Weights of a small GPT-style language model, trained from scratch on English Wikipedia.
Size: 22 layers, width 384, 3 heads of 128 (1 for keys and values), MLP 1024 SwiGLU, vocabulary 8192, 41.3M parameters.
MLP neurons of a small language model. Each row is named by its layer, matrix (down: output weights) and neuron, and shows model dimensions 256-383. Each number is 128 + 32 x the weight over its row's rms, rounded and kept within 0 to 255. A neuron's up and down rows have the sign that makes its largest values positive.
After each neuron's rows, "raises" lists the tokens whose logits its output raises most directly, leaving later layers aside.

L18.down939 [158 159  89 116 136 138  85 143 127 131 106 145 160 157  96 138 131 146 151 108  78 128 132 158 156 178 180 121 107 133 150 204 164 113 164 152 176 154 131 151 114 145 152 113 119 127  99 109  82 185 151 145  84 133 112  91  87 132 163  73 175 114  99 153 122 117 107 232  94  52 153  80  76 179 160 176 124 148 137 131  92 127  40 123 109  99  94  99 136 169  85  77 164 140 163 102 136 101 155  93 100 105 124 105 216  92  98 178 142 135  98 191 137 135 139 104 161 119 125  84 106 126  64 160  84 123 143  76]
raises: "\")", "]", "”", "\"", ".\""

L18.down738 [157 143 118 102 113 100 113 112 122  79 103 126 115 110 160 183 152 164 111 114  50 165 138 142 134  93  91 131 119  79 156 114 126 133 136 131 100  96 103 133 117 146 137 134 147 125 105 150 143 115 143  88 128 111 115 159  70  70  84 101  85  89 104 164  70  90 121 129 126 107 169 135  66  74  96 117 103 105 148  83 145 125  79 101 188 154 127 136 139 150 109 140  81 119  45 157 105  96  93 121  79 169  94 156 132 124 150 106 158  91 155 118 154 160 125 112 133 115 126 158 143  85 122  86 111 116  85 132]
raises: " counties", " were", " schools", " are", " families"

L13.down283 [172 155  96 178 131 147 182  82 108 122 158 155  94 128 180 117 137 136 172 159 144 122 156 114 138 116 137 189 116 161 167 101 118 123 129 115 152 141 185 159 155 132 164 112  87 142 163 148 135  65  97 144  67 104 157 127 164 131 131 107 171 122  39 151 173 118 149  98 118 168 132 179 213 117 113 103  98 104  95  95  78 110 163 129 113  99 147 102 160 131 134 154 167 109 134 154 114 145 142 144  85 143 135  99  90 111 145 101 174 139  98 179 149 232  99 156 116 119  43 104 114  88 118 138 125 218 211 138]
raises: "4", "6", "7", "5", "9"

L13.down753 [141 112 127 144 139 129 111 138 109 132 162  78 141  88 167 140 131 169 143 116 132 136 137 156  77 177 116  84 112 136  98 159 164 145 120 145 159  78  69 149 150 152  95 112 137 150 172 169 138  91 118 113 112 138  82 111 149 120 139  76 147  98 101  74 142 114 108 109 134 114 167 138 142 143  94 111 134  75  71 121 104 101 113  97 158 118 114 126 128 101 117 137 159  90 185 151 199 211 133 119 132 100 150 144 133 124  85 171 127 147 135 147 192 198 105  98  97  63 151 147 126  98  89  89 106 104 220 196]
raises: ".\"", "”", "\".", "\")", "."

L18.down807 [163 150 107 162 131 105 120 121 148 124 171 121 145 156 117 118 124 112 129 145  98 222 147  78  91 172 119 143 164 109 145 124 167 151 120 150 137 118 125 167 158 104 119 142 123 161 112 114 111  62 149 123  49 121  93 129 135 213 154 128 198 138 109 114 118 159 106 244  96 165 136  58 118 168 118  98 112 140  94 130  80 105 117 100 133  52  96 117 185 125  41 171 119  98 145 197 138 117 153 126  95 143 106  98 118 132  93 140 146 178 145  90 140 116 159 125 110 118 112 110 180 100  71  93  99 134 159 171]
raises: " ", "1", " (", ",", "\n"

L2.down53 [ 97 174 114 132  94 158 122 114 163 183  49 189  96 133  86 148 172 145 115 131 155  97 165 133 118 106 137 141 165 130  98 120 165 154 101 166 203  73  96 123 112 112 119  80  82 108 167  99 122 172 152 176  90 138 135 166  70 134 140 187 131 129  82  95  71 121 115 168 113 138  76 145 165 154  89 168 156 165 139 127 107 120 161 166 113  82 130 156 136 131 148 163  94 186 145  95 177 105 137 172 139 141 109 115 116 125 118 138 110 131 170 165  84 130 189 123 121 161 125 145 127 131 108 103 172 106 108 107]
raises: " and", "'", ",", " &", "-"

L7.down279 [120 152 131 155 175 109 137 142  87 108 130 154 135  92 129 113 107 131 163 105 146 119 131 112 159  97 137  99 103  65 163 138 102 101  97  90 132 123 157 147 157  63 126  79 116 170 130 103 165 168 138 108 155  90 110 180 172 193 109  72 165 148 131 121 117 107 140 148 175 143 199 120 119 114 155 131 132 157  80  94 166  66 103 116 147 119 113  49 141 176  83  99 167 168  88 135 126 145 118 136  92 153 138 164 140 137 117 133 148 149 164 127 114 158 158 151 128  30 123 119 126 113 168 193 120 150 162 165]
raises: "7", "0", "8", "6", "9"

L7.down440 [130 159 130 141 159 133 132 142 134 108 113 146 142 102 152 145 105  92 171 136 142 116 147 111 175  80 139 128 126 187 152 139 104  88 109 104 161 133 171 156 142  83 110 130  78 158  92 121 156 169 119 133 123  86 153 150 124 147 108  84 171 156 144 145 144  95 109 139 136 120 206 114 118 121 144 100 150 131  75  95 140  64 109 117 122 124 123  86 121 144 119 109 154 177 124 137 139 137 162 115  82 168 139 129 149 140 118 116 142 137 152 149 146 115 127 147 138  41 118 104 119 161 154 152 137 134 156 120]
raises: "8", "9", "7", "0", "6"

L18.down656 [115 111 105 123 115 124  90 163 164 132 122 200  85 116  94 148 151 151 139 141 123 169 124 165 116 147 101  92 105 145 141 190 109 115 116  99 121 129 150  98 117 125  97 115 134  85 104  91 107 150 115 158 116 140 117 100 117 158 136  62  73  87 115 108 135 118 100 167 151 163 138 140 163 114 111 138 164 138 161 146 138 167 158 125 135 136 143 107 130 121 104 125  90  85 104 130  81  79 133 136 162  66 123  95 113 115 123 116 134 168 112 129 185 144 104  95  96 122 164  79  93 122 111 152  68 186 132 149]
raises: ".\"", ".", "\".", " respect", "”"

L6.down425 [154  81 125 116 168 139 143 128 108  53 148 112 160 104 170  93  89  85 164 135 165 103 116  72  85 156 108 129 141 143 119 200 155 138 159 128 132 106 153 155  92 148 203 110 114 111 108 146 185 131 159 148 146  81 100 169 138 138 139 145 120 106 131 183 141  66 166 174 190 100  99  92 121 221 106 113  81 108 126 103 126 103  81 148 134 135 159 124 174 172 148 210 131 107  95 163  84 128 158 113 134 114 160 164  89 147 111 177 189 195 105 148 119 172 115 172 109 104 205 151 111 135 101 113 123 131 171 170]
raises: "\n", "-", "4", "5", " "

L18.down138 [125 120 151 119 172 113 140 116 150 148 104 135 185  52 116 118 117 114  94 174 125 109 141 197 153 150 132  88 118 112  77 122 136 157 163 131  91 107  94 161 205 154 124 175 119 171  84 132 119 163 155  72 157 110 145 127 148 148 148 129 135 104 126 118 217  97 163 203 111 160 187  83 111 145 186 136 103 171 148 121 146 131 115  89  66 106 155 145 114 174 151 165  94 100 115 152 116 137 134 141 142 125 164 172 141 133 129 148 129 151 128 130 177 135 132  91 120 146 182 163  79 157 153 127 149 141 131 115]
raises: "ation", "ations", "ma", "ated", "mat"

L15.down591 [128 131 113 141  88 111 157 143 125 108  81 125  98 181 156 153 130 119 208 140  95  80 195 134 126 145 176 114 130 118 115  93 117  97 156 103 120  98 172 124 103 137 124 147 124 100  98 113 120 110 108 115 138  82 113 145  97  96 142  87  98  94 122 108  86 134  62 122  83 102 121 122 147 129 115  96 112 111 115 160  60 132 103 107 109 186 122 159 141 137 162  95 145 113 142 103 141 143 127 117 140 165 188  96 126 102 107 172 163 126  76 140 171 110  73  89 112 130 164 138 103 156  80  91 110 135 113 112]
raises: " team", " teams", " championship", " runner", " goals"

L7.down166 [127 125 112  56 120 143 137 106 185 102 118 118 109 181 141 168 140 180 179  89 200 117  81 175  93 189  85 109 117 135 138 159 137 156 142 141 142 150 110 174  98 133 124 155 125 156 143 147 111 145 129 128  72 130 114 152 167 117 162 144 137 132  62 117 142 103  85  92 103  99 120  96 125 162  97 136 108 106  68 115 128 138 137  61  64  94 139 134 159 175  93 125 113 122 150 131 120 121 107  94 119  97 116 173 160 131 112  61 110 124  84 157  89 148 166 168  55 132 156 116 149 144  90 103 156 138 102 121]
raises: " ", " a", " the", "-", "\n"

L18.down95 [139  98 130 149 107 111  96 169 152 134  55 101 124 101 141 153 116 102 115  97 169 186 138 140 171 126 121 160  73 131  75 117 115 112 135 122  98  92 114 128 119 154 101 141  59  94 120 131 140 105 192  89 136 134 159  93 118 162 174 135 181 145 145 145 201 135 162 160  84 125  94 138 168 134 173 146 179 137 128 135 121 155 144 188  65 120 175 171 140 124 124 166 162  82 130 110 126 139 143 112 150 125 163 154 147 163 101 136  97 117 141 147 127 129 188  82 155 137 127 143 138 130 132  92 169 169 139 157]
raises: "ation", "ations", "ally", "ated", "ating"

L2.down993 [108  95 117 134  77 101 111 109 165 140  63 119 136 153 135 134  86 140 124 148 136 190 150 129 183 155 162  97  99 162 120 104 139 119  67 104  84 126  99 104 123 111  98 160  95 139 160 160 138 112 189 114 138 117 136 167  68 200 140 147 150  84 115 167  95 102 142 118  69 141 182 188  96 145  98 127 113 169 157 141 142 120 128 119 155 121 142 127 141  96 120 120  89 124 159 139 136  99 100 167 171 168 134 130 143 130 131  80 135 130  99 142 147 102 117 161 108 147 149 111 160 166 183 135 119 151 154 162]
raises: "teen", " times", "th", " other", " million"

L18.down293 [ 88 128 155 121  85 148 183 159 168 108  78 154 145 104  99 162 120  90 128 142 111 113 202 172 105 150 142 140 113 175  53 144 117 127 115 148 143 109 128 102 122  94 164 128 146 112 128 119 125 101 104  86 114 135 190  98 119  93 137 149 131  88 167 134 139 119 147  70 116 141 135 153 115 132 156 159 144 131 105 115  92 122 100  87 119  76  86 100  95 113 151  70  83 176 112 133 179  97 165 163 134 150 115  99 168 166 164 107 102 103 143 121 143 199  54  77 123 136 112 166 101 185  75  84 154 104 151 120]
raises: "ous", "cy", "arian", "ase", "ious"

L13.down381 [151  70 156 142 110  95 163 163 131 137 178  91 169 156 173 118 153 106 107 116 155 179 131 123 125 126 173 165 107 117 116 135 141 142  99 111 116  94 166 130 163 162 134 106 140  59 101  86 130 100  95 159 141 170  80 132 133  82 139 173 133  74 109 181 163  96 129 132 176  87 127 114 106 127  76 138 138 189 147  92 128 106 157  88 143 133 143  80 148 118 118 159 131 182 103 123 197  94 143 135 140 163 134 132  86 152 127 140 164 127 175  94 146 130 153 103 113 206 146 147 114 113 100 166 159 147 193  80]
raises: "nd", "lé", "uel", "ations", "tion"

L18.down1018 [109 137 151 119 147 128  68  96 103 128 135 117 146  68 112 157 111 113 148 139 108 127 105 107 192 130 142 118 116 138  84 151  99 110  80 135 122 105 134 125 111 153 115 121 162 110 127 176  82  94 103 175 170 124 193 144 135 149 113 130  60  98 111 136 164 126 225  95 152 136 150 124 176 135  69 144 104 177 107 125 141 131  81 175 105 129 116 167 123 132 173 139 170  95 152 124 134 136 115 119 114 129 167 181 214 182 118 171 104  91 159  78 137 107 133 118  90 152  91 118 145 154 104  40 137 175 153 118]
raises: "al", "ants", "ald", "ally", "ations"

L13.down1004 [154 157 131 129 133 122  93 162 203 130 110  35 150 127 145 131 123 119  97 109  92 160 115  80 107  86 109 121  81 167 157  73 155  74 188 143 101 164 125  59 140 128  48 138 138 137 156 118 123 153 202  76 158 116 126 155 100 165 105 123  65 121 135 139 135  84 105  42 136 134 148 109 114 108 138 149  99 158 140 121  98 156  97 137 133 143 149 145 151 166  73 113 129 138 150 128 118 110 127 131 142 202 152 150 134 149 114 128  99 133 178 117 101  60 114 104 143 188 174 120 153 171 164 103  78 134 122  62]
raises: " times", " weeks", " hours", "teen", " other"

L18.down887 [168 112 106 156 119 115  93 107 170 127  94 137 160 142 102 108  91 138  97 115 138  56 132 118  84 125 112 134  85 135 178 140 145 173 113 174 127 178  75  70  96  86 119  75 193  82 133 158  90 132 173  76 156 136 105  74 146 153 171 146  74 134 132 178 138 133 139 206 161 122 158 123 205 104 136 165 134 106  93 127 179 135 172 141 119 122 138 119 129  88 106 151 121 123 138 146 164 129  76  89 130  87  93  94 112 112 169 108 139 125  70 136 129 135 148 143  86 189 104 113 148 118 108 182 162 119 106 101]
raises: "iti", "tern", "cre", "vis", " contrast"

L2.down778 [136  78 117 102  79 165 140 145 117 151  58 144 109 151 126 146 149 168  76 143 140 129 187 183 121 158 147 193 145 142 158 116 147 160  85 102 156 129 116 136 126 118 171 111 122 132 106 124 143 137 172 186  96 130 131 108 153 136 116 181 122 168  98  61 134 109  77 179 143 158 104  55 157 104 147  93 135  88 208 149 137 109 105 108 160 129 112 128 155 106 133 137 101 147 148 131 110 117 105 204 136 148 154  98 175 126 163 122 144 166 169 164 107 112 148 150 116 189 136 112  64 123 193  82 103  91  77 138]
raises: ",", ".", " or", " and", "s"

L6.down217 [170 119 108 162 109 114  73 117 109 101 108 112 146 162 104 114 109 123 106 115 138 160  85 126 127 101 136 136 167 149 109  99 106 125 137 138 133 153 112 110 180 115 122  89 114 106  87 122 120 104 137 137  94 144  86 136 127  90 157 143 209 122 170 103 122 130 149  75 101 108 118 162 110 154 134 112 113 116 156 203 117 154 160 131 178  81 170 110 127 117  92 107  93 177 192 165 130 122 105 112 128 119 103  99 131 144 131 148 110 180 217  62 151 107  77 135 134 165 130 126  98 123 177 188 126 132  81  76]
raises: "ial", "ium", "ship", " force", "ric"

L6.down109 [103 150 153 124  97 154 123 115 142 205 151 117  90 173 130 103 131 134  75 173 133 146  91 180 181  81 109  85 146 125 141 102 160 176 114  96 131 133 122 134 110 142 142 119  81  91 133 132 177 108 109 168  96 130  93 129 135 100 115 241 127 147 128 124 130 121 134 141 121 117 123 127 132 146  83 137 173 145 115 158 105 157  94 143 122 134 139  94 124 149 111 128 102 170 118 145 123  87 152 176 138 131 178 119 155  57 138 160 164  85 153 168 148 117  89 218 119 148 117 121 100 150 151 112  88 186  76 119]
raises: "-", "ic", " of", "al", " and"

L13.down801 [170 160  61 160 146 172 171 175 106 106 146 122 171 145 128  97 135 148 198  94 136 174 149  74  85 126 138 124 114  84 140 119 150 111  64 218  73 103 129 122 175 169 189 123 110 125 161 111 116  92 146  87  77 108 140 176 109 121 102  72 161 108 144 132  54 115 165 138 147 108 158 103 109  65 194 131 103 168 114  84 167 142 134  63 158 138 132 114 115 171  80 170 167 120  76 160  55  93 118 119 113 128 147 116 177 127 120 130 161 107 112 114 152  67 106 150  81 118 184 129 156 145 147 182 146 109 122 134]
raises: " them", " him", " their", " it", " herself"

L7.down850 [105 111 173 145 107  87 164  75 133 125 143 103 113 180 181 134 137 126 170 153 112 129 123 173 128  98 191 106 126 154 130 128  49 116  85 109 157 124 155 183 114 106 147 150 140 107 128 175 149 117 141  67 126  99 102 148 164 101 135  58 137 138 122 131 129 123  93 137 144 103 164 140 130  53  98 140 173 177 103  80 117 130 131 107  98 168 111 140  99  64 171 167 130 181 144 202 102 111 143 123 104 144 126  69 130 198 167  99  72 131 139  98 132 169 139 207 186 118 121 140 195 108  93 119  68 175 151 129]
raises: "ing", "ington", "ett", "est", "ender"